Weights of a small transformer language model.
Size: 16 layers, 7 heads of 32, MLP 896 tanh GELU, 11.7M parameters.
Training: a variant of Adam for these matrices, 863M tokens, 3292 steps.
MLP neurons of a small language model. Each row is named by its layer, matrix (up: input weights) and neuron, and shows model dimensions 96-223. Each number is 128 + 32 x the weight over its row's rms, rounded and kept within 0 to 255. Numbers have three digits each.
After each neuron's rows, "fires in" lists the words (lower case) most often at its 100 highest values on Wikipedia text that the model never trained on.

L2.up296:142088141150050119165129134126124184091126147155135115154094112161200093085103120133107185144127141169121157133112124095118139055064132117084108108111173183131142163141197139124180100140143134138142129123105094136115136152204136157159155054160136135121175116139105119087128135100105120164101079099149148146126158184165117145117125192120074135106167164152069124103086169138120102119160
fires in: "place", "name", "title", "score", "win", "seat"

L11.up782:104080103110087126160164167087140101117060160108177090129191118137134129103095100134129124071094155083112192135120064122144132160068143178134104120093140110162162088140093138138155066122120130129162144181129145167177132062136127197166135161101223106133080142108122225131164061167109163203108129074144148157120145112109109123141088142147135134129084168183061155126133070157097138137168
fires in: "to", "march", "february", "november", "january", "september"

L7.up582:130123135121072144143166083186120121119134126125144097147108102138092113153085131123087086070109150157095194148093154172121134097093224087075140100083143151161119118107117146123127165119118158093145135144135113116037108150184105121068100133129138136128136152127115105070162090183124153129163143150110133087093120184106136108139134108140165136121139124124150142112077115079126099064118
fires in: "at", "in", "under", "near"

L8.up173:141151104092140133129208148150154166123110076130123178150135079168138124157091145142148141115125137134105154202152142151130126125119128102119162102130112152180088151102120101167107065116157108185149105153136132097095120059163143112167108104154174108138146088058113126136150045160083138133125101139105087122186133127187094116169144133120178138102147143148126122168105102140126138128160
fires in: "season", "career", "year", "years", "team", "day"

L5.up678:138138133091117127156080127083083108143129179180197019115078232111103100110081128132103133084109118115109120043127121166118217190101168158187119146125132106106107199090125153131088121102188137117104155130171041149100140181149139153089110142128171117152170155133218136159122113080124129140164115141095144079152130115092134113141106110152132101107138154140138162133174077178131129094141
fires in: "the", "either", "several"

L6.up682:050144091172097142198135143088081164106181112197092173085151120121110103183082160106198084121171080115157116199128120099134127120197111080131152071071159131167083061172109174097119154098178147127142033068094122124083174113078081152102161091174123123145080127115137136125149152093053111152073121112144144141156099158165135117145163109151123144109191163161148132125107103139133131170152
fires in: "of", "her"

L2.up463:141119204086069121090155160133127180134131127126231148147140116134071129118071143105149079127099106146100141158132141120120107136132163125136100116140126122101174138113111162136120144108115116139079168116137112147060039139146115179144133095201046141136129140118122122151097116142124124122092136173111092117102188101155080124099101122170177152109138140116126145158096087154111089121163
fires in: "from"

L11.up178:121118100100123116157161162186191124152146116063131117104096087130118110105144144188147077158101082108126136168121131175099141143095167137172097190116136155129178130110111103158126150110171114128128179128141063077130093118098098127179131158168143173103130153106100152051042091131119111091155132207161141072124109089120070124145115123139127189096098140159133083162172129085114095107094
fires in: "on"

L2.up4:108145111124146061147096095157120149113136159151151141116107142136098127129115135135183057133066119138093113196087124118115194176091136095116048097128120166079147088161217133154141153159104102085111142103132116164115107082131124116156182114179162091189164128131149136128142056131148161109131137139123133149138171109133151067113152091134104109098139104160120137117178101085120146075142
fires in: "women", "was", "they", "would", "will", "were"

L5.up99:149149117139113154103083083137094116107099119134135137142083077145136142180081149162115097162167087129071126133052162125159107117167082105161193045148111154097153140150142115154144124134113156079179139184087132133093123116124137142106081144206161119111083128113095077108178107144091138095100166112074111132136124110151090106110196097162163152143120088129120125136071095120088090105144
fires in: "born", "and", "school", "extorquens"

L6.up583:117113097138082103147090142085157157104182061128175169132108091061126144111116123182110122189143129172138187096112169207169125144241110065126124080164148143146078127132110146122156123173131163111076177179119101157086132127146142087117111141149094179146173166140134188163142123082113119147138175106089083136159138141132101101121120117149157162129111163037101152159110140099096126082135
fires in: "and", "round", "d", "song", "day", "dar"

L4.up66:172123119091137176103144098117121148111110145073119073142089149103142146173134108146128142188147157121123220080071099212175144131122146093189082125158082166201153115079099128127148138146165125129077172170154095176086150128169119158127137138103120133123161127107149138128150110164081146137177142125142091094153176140145172148158090151085135148125136126066130175206176130118154104126152
fires in: "and", "de", "for", "award", "the", "in"

L6.up686:081143104123170177110134117132118148109137098149119131123075112134085108126086128147119029084103106118121102172095123122048113159090134118217130111170151176095153146061141181111107080093150111098159149127104121169080076106125130136126132161128069064138079177120089113074108095083124108105098092151157151115095121147161134109118088089128189125099158194144142118147149142156108144163128
fires in: "to", "be"

L5.up826:077134079144105138090140087126140118122165172105139113149158168105097128148084107141144090090117120120104057098155155110057097125054100122141116185172109111097150101144130143175159113138173088167117038157140106176124119130133127120085152133141200126211077146111122119124114101166148098124105182132162098100116098128198167074105144099140121134129181129138089149095123096114104102081118
fires in: "to", "as", "gourdou", "time", "q", "way"

L4.up812:080085115104100112142148110156090159152193169086171097094113156095154125155186180099140068074161130139142152125155157088092119203063186141124074082111137095097108126082108196124123146091176118129125131100151128150119126103113131078142156092161121149148109136093161160112124122119140169120155141111103096126168142103150150140094126101094139127075150121143149097046131112085102110157168
fires in: "he", "she", "him", "his"

L2.up451:174122133121082091093097123093165129118093172154180170116142145139114154076141124134117061161110098154084144119129158095093082159126123111171111166086117137153163184147120123112118126111184139106149065139103109100079120159125134131056119122166117117135143127167079162143222113157115125174092130153157087141128107097144161130114086144130162087082173104205176135125083115097140177200160
fires in: "under", "part", "within"

L2.up320:100148140127184141165197148190138129150122125109142179157167101175110171119164106150100156066088161130089082115130130116146163158109146143092147073109083149077146065172141108126118106150131145105147161146070070060120122175139158123159181121074150091198150161177102121122160070123137138111120139105116122082151156144152098086143070116134163153129117104135083137162098203154141117120133
fires in: "at"

L2.up461:115093166092151165125136086125156140158114168109154152126166038149164129156116109134180079119067142146096160178157137075061070102162143126166109122118188074073170147147097102163141127093180092152131146126152063069122102107191106163168113082125124099137144141183167118133172119192176124108125146114136107109122150105144138099166162066131131139103108068133123148133155061123115127186140
fires in: "on"

L7.up396:117119135142138112175141108121111148149164131094117159093176141152188095196153124084171145165119131134125151174126161069099187116116152129092046197178115093132082102092070094144124090150141142091083102214129110110165167153074133134099175124142181123099095112104122128151164082125153129131149114129127148111111142142117152121127171112175120169078136097173098131093151139164082127090144
fires in: "of", "only", "other", "all", "some"

L2.up780:172097110146158137152141140084123157151118113053100171132086134107106130141152123130153108172099146162107128038134109127077155156076116109128209079188122112133159144156147071125161145126156165147133233158045158159152116147133124102153156146152154092078134071169087123126125133163134155069196189148136127126098124124121169114065140180149156077140100144127118102099127182117103139170165
fires in: "school", "high", "elementary"

L2.up676:113111107133135122167119132137065118148084137147110159181132210093084139152144101156122107129079085071128110159130104109112130138158108184142121172168149144106074124113153063138113143105143174120128174086105165168112137072107133085109087091075101130141094112081085221089110099171098173114145175128188116109154132146143109117102150096092134148177129115115099134108177057107141175143170
fires in: "his", "city", "village", "town", "community", "temple"

L6.up34:162123102141129131149119116136191049134112098117156101151107146098097066110152125086163110158079118109100098139181130212176119118119187133118133182142108164125173134130161087164119141155144102096141172135174109112103168136143129123156145117098148145113185112131119117209082116113056127077145232141120107104137173143142164125188063116172135193126127150135137097084103088189113109094115
fires in: "and", "to", "from", "animator"

L10.up541:068083083077097107076128155155076115159117108184130113104084135180125124159155138116152090136087095122091145072129130099105142186115111110125099161125081057158115100146116117096141100155150161050141148200148109165102082128136093196124125162155198105148157119103108141099123136122149102148130154212163078108157181104157109109163141095136144138090154145094112110098155137150135120044132
fires in: "the", "in", "same", "other", "of"

L6.up85:079110154169093161110150135219112160142122163154119164095153174155132172107066124141179101083102166190161105138076150114106138104129160125130144065126136123168131095143137106144086092182147053152138136090115127111138154110122146124128092103167150105130171111117101138072177039181100130143136145142161097182107131129097127111150110136190132098075124146129107147117127141143119106128161
fires in: "s", "years", "they"

L6.up572:150162146136087148128151149152148096100183180131120074156102057129118118098118153184144108107174140092156097161151077103123140179138190189075135163158133139160093147128099130135080125132135079165103189165137116127153112132149118190137093135130180103178116164119165148114077037122075138099101138115109053102147154164121128122156130170094096161154119136100058165127121115180115085086139
fires in: "with", "film", "novel", "starring", "into"

L4.up681:072120180167117153143213139165170101125112150081051106108107138135140128123112154146145116071099124099120102155141080107141127127130184120115146108199119107154149201149125146114045100148143130098203128120100125082136101202081185130177123086069098138106113141121082121043085140075135133175072084128197134120126184135144111157157117130168126120163094166155142146126180199143102112157082
fires in: "the", "his", "american", "a"

L2.up674:115137060066126157131116158103096144134159151183200147153081133109155112109130162118160123177138189162115161136083087147104164188118111146148110134115130129137166121161146112097146166128176139090125161168130147172115131123109184166142196174136150178143098116102148162057139059154086109113098153135096117121135123167134156165165108132106160134127170124137107136084178068154123115104140
fires in: "which", "to", "0", "had"

L2.up488:108102157099139165132135076145091130097106188150129079136129097166172099134066127160124143189080043121105126094115135159114094211137151127184124125137108117133124147138131151104100165149152129156132135119150117102115069127134081094126133109105178157121104137177146113103201132098112115127099133139168147084122114098130085098059116120155172161079154116198075179109138097086107109134134
fires in: "and", "american", "community", "music"

L5.up433:140104099161132108127139113108086120146157141121144183167136153132165129116075153148153180084114062098175165154123158147190108152197190113081169109126124088100144175166125118144146096123130106119101176107142167130161083093107146156121167136043184127057100120130123134074117166147106154124137126116141163166153187137159066118134165161128162101143145124157143106082117136128115127112148
fires in: "and", "culture", "platform"

L10.up522:121176110164152102132130191102127136103151128097131172089090107147172121124159142161150139146098140121077168139131123113117119145144178056089127113138118094148095135148142104176093059078137081128132189143132118152119143164103117090124127097120166127114140129113167130081137057101072119129083138161145116162167167095143173112130106155173130108173107140097085145066133137095146118183126
fires in: "he", "then", "and", "later", "also", "a"

L2.up816:068094169141090171145096152083101151130070157151161173098122166155100058135107132131168129128118200140157158170135031145112087144152072128134054089132151129142127125112146119101106085172166122107156141095112103120106126128073187121128200131104101147139136127121181168122168084103107150112141088135107128081163129151134121100086114179101202128137139100062093175106155186078133108078141
fires in: "the"

L7.up769:079135122088107137169143173121091121134096134131103155117109187140149136118147132085167101075111056087101125133094103166128157164113163122134071131131107121164116182121154085145109118124174115170065214029103085116082111161092112149104138062100152159153118157121122151116080137179114122147156170123086111130144236091116085060136130055123177124100129103120145146143164122138090139122093
fires in: "of", "inaugural"

L6.up762:094162092133039112115078115138139184113101133144112135158108094151194128139132140127122117135089123132155097128044125117088117180139165148153042140069092089114135154105135153179161091158136093143147139189185130107082111123153153187106164100115171092159143135071130142079164072179122131113126074084129098108141129143125093143112112153069132183110187087159129172136109127102103102165144
fires in: "to", "and", "help", "years", "also"

L8.up330:110155127119093136151101120087147128145204132077176118106119159133139120068134134081102098066094164085098112164184067109118139175141103153068092106136125063108154109132128186145148116138139117091145181177130086084121156155145166111112156048164032079141093159137121162150139120093124149113097169141151123129124145109095150145118164141104111134063168103118122117063168138144155121046130
fires in: "also", "now", "along", "both"

L3.up787:115109122107104097166109114178131154130135159128123132141134077137100125121098136159130121127146158129113128095130077153198187120124119112178141161115126104140143146135185129114121098090108137109174088093103077159074135094091175164114100093117121084130156124053163135171143095084121098101125149101107125199110173140139158096110174144197142149159175100150117143128131003104152163106162
fires in: "2007", "2006", "km", "2008"

L5.up442:152166119122098176148149162094138124144133175123196169131159124139129123132181121069163099096065097113163100117161148156108124175167098101109134155060118126146112111090120127058116083164150129141039115173086140135111158145153136164091185087125177062155128121152112147156101078085086141180177127167093119175127088167091114105089148162166153140098163094138121118144146140137104159080140
fires in: "at", "time", "under", "from"

L10.up808:215183173133137094036137114091147092139152110184127184181176149189153120086134113149088137152123102110149135160106154145120114157141166100107058060121144165170126126137095062101158097127151021096104145143115131154155123099132171089085129130082185064146093131145118135151149102076115114081115129146182151119139154124115155096139159109049115169091141103131092124105134169097132122132075
fires in: "also", "shue", "only", "kendall", "as"

L3.up485:107130106123154097153086156161075133111151118147133144113130153147145140123129145111148126060131101153093106162096176149184181094115172153087097092097170138084111089134110107153129052119140125099070116112104133118106180113142131147099126152171167083167133116142131168148134070048142131128175195175094141143161104157107162167166108102147131140086123109142151130119068136127140164153161
fires in: "he", "they", "were", "she"

L5.up251:148178142103113171145131156106187084111109155121159111112127149123192131084135138109143081089135121116141089133168131146134186124119139119146148163182145161121171133158079154174069109112146169100146148114122101095094137158159164153130132136189169168142098103136139135174132114112145120143057124165144135058062115129155136152088059079236100162096138136134106123056107065188131122113123
fires in: "june", "july", "january", "october", "november", "april"

L7.up355:106134184093079110162127127127090150131068058123128095116135120153068112115103163182175186156092110162124137083099173218159138146134093104152095080144122148170128116162109102120128126198121113102121170145154039121136160149107191109141065060155109123181106111111145141125128134131091116167124124124078137167139131105139113109137128127144109164116114129106113146170138132091117073171143
fires in: "year", "party", "season", "title", "list", "series"

L3.up352:194127124131120109132142077134184161110183097170143143109124183181181079147136127175157233194127116105119168169115144140119125171062132100127137126166106096120138139128122121112098114136129112159159123139148116092176153089165161072105147164116079163096123152141073152092112147150183125167118132080174105153137108109162094121139138112121125181127163199115090154097111112117123182160091
fires in: "who", "such", "technology", "footballer"

L2.up134:118141133086099153130083070110104130100099120172151141128131129129193084158125145150115059077149089119185151098162091089095105089153129149173134198122146161154158139200160117142132128088089139089227093144169150112109159116080127085123169082106152107163158122139151072131057103153124153161123045146170153126099134104134133151152121113086195127123133194119126151084145155106132157051143
fires in: "3", "2", "4", "5", "1", "u"

L4.up778:148172127126163134110174082158168137165085169154085109142108121154187185105107159107096089120146134153106125091180059123140143149147100090176075172114134123108102169125137117172110101134113121071099131148095116136116103152164167098127167149076173135140134199161144151144159089122108104127101131107177068135105129168124131132094128088130113175114172195152079153121164129130086118174089
fires in: "for", "used", "born"

L4.up660:115087123137104138182167117138170134104120170142185117123191098117145158132185100121147179167112137067151112123102132145087118149133177114138033157100091112139126077125043129100096153063190116120106123184118118082171143122144119128147105169115165110116095095084147128108130146070102166197084095165182115130136148130178143132090117102047114174109140119135089163100110100121112134125115
fires in: "with"

L4.up59:116188192110129099131135091116095147144077131126091140170115039122081108081096148101164132146120153150117160156136096168144178149139123115111095139153125079161068134147154114157164080103142080092163134146112143197152130106145181157195140108114152136140097105086166160102091120078146117140146140150080158118156162107093121144079124128147096095157147135147102115179155083167065132156120
fires in: "on", "derris", "gourdou", "over", "for"

L2.up569:134097112110056136121129127116109113159095123087151114154091148155175146097200130099160086180142087125112124113115099132137135135149078112162107135102119106158132139113146121149151175048165163083148143102096114123094103141135143104133112129094185107170170145102081129153176074133113150152080133109086079136136159144077112129139118177172101154115136119111090114093198149116122173182106
fires in: "under", "and", "isbn", "2", "2005"

L5.up227:129113198146116159148113055159096187148059160152193194095141119169174134071148123154142030114157096073148090079091091111082156153176110144134112137215124078088191156137109109160144154117130135128074160077112120159148114105122132144125158180162073151126142131129133148110076148126148149091133085124121093096116149089092166121121130111138151131115121086143126193071088121121130100133138
fires in: "town", "city", "district", "house", "website"

L5.up142:111152190173070118086146197091226149124137095142134126127108141134086120149104113148085141151119120097076212123132160193143144117113230119138121063131184155140199092061121081119140079114137200157089164136146140104116124093104101177104095107120087158124174138115141146083124128092144165145151144117127073133116166112122121121102078117175140160133121147085101124148173137128113170161112
fires in: "would", "did", "could", "will", "began"

L10.up93:155125111126112073127149102176085156113099117118112182174125141109103103145077124154074126137101086153141155068102117157146133173123106148108124159105129130143100135166105140149123096133139144095145085129118072113127153172129141100123168128187102036193142138114230120193097153111141136162108122116103000084120162100147126129172179118133179177150154146093125155156137079151130098134168
fires in: "and", "or"

L2.up360:123121167120133150134094126096143109136093119178141111184092143138142133156114136119112156168129111109118152136123098122123130157127130124118126105133100119145079089091112129101108114149146166122098177145130166086127129145118104123146157127095091112156106123201126171136197113084112162146081161102164108148151096132081095146069055224117194122123156154119090129162200084140094078096147
fires in: "the", "people", "not", "medal", "a", "her"

L8.up871:110179126110053146138127100181173184109129080135123122119121162089107139169137127140127065173114202097121191147108106138109116167093162109138133133140169128124188168050115177216125143130158107144076119171171173173091165111088143166093165123159124111077146134130153139145170126192125160110124151163125089122081172109128187107178044099153110164133151118131093118148087118120125129190200
fires in: "but", "would", "should", "will", "ireland", "dundee"

L8.up434:128099190110113134236147175151034183086082084166126092140077108167154111157145124055127057145097189179109109171157082124103183150181143104162149135108133139120080131077129159115116118131197180156123142110128155114116090150086167140150148136088171122184130156075108158180109139136137164152182107134164165179161109159148126123116102131125115130143129116151116119061103105096107107067138
fires in: "to", "of", "not", "opportunities"

L6.up272:086130115110133151096166118098177172128121110166167118111159152144180122162096141124133141117132049198116140178128131058103163111130216090175113156022139102132123128148108113185164137078106110092144090186144117140118169097144165140145128156133102048139076157124146107169097170089131120150108082122127099124120140127160201131126153100075128084109140116186114168096068159169088131066123
fires in: "in", "but", "after", "despite"

L4.up789:107092098183116150112134132154128087104117093141082133105132168154115120143108128162147172135106111135084187157103141151130134163124127082103100142109129114142118175158126158168098103126157142097147111236148112132073089119144177122133170109072125089075168166167199114121097140135130149073131124146166068121152136119121122146122084128121119129118213088139124171205107194116111133152127
fires in: "in", "on", "career"

L6.up602:120120137156145110136095133130127118124137063118162104119123109165120096119082143143095069133148106133115132155188091122136161127155186121159072124090125159125157133079117104072130198100138142176136084055154097126076127064156102208139092159171126106121072209127156137129121127093181142145123072117116122056142101168104125123100120069148141188097167121144096160107097086183112104131146
fires in: "to", "would", "could", "asked", "will"

L5.up322:131126112086134199101110126176114169123152139116194119117114165118179133132205134110120154120113103090074157094105114091115132152107141154121046158119073136164079154127095075205085106127138103158183123155133126054144188133202135156054134150154184129136132107139164127119115131131084118122144192131118069126097164158133109113101102139183141141111134099142121124114169120133125121068144
fires in: "and"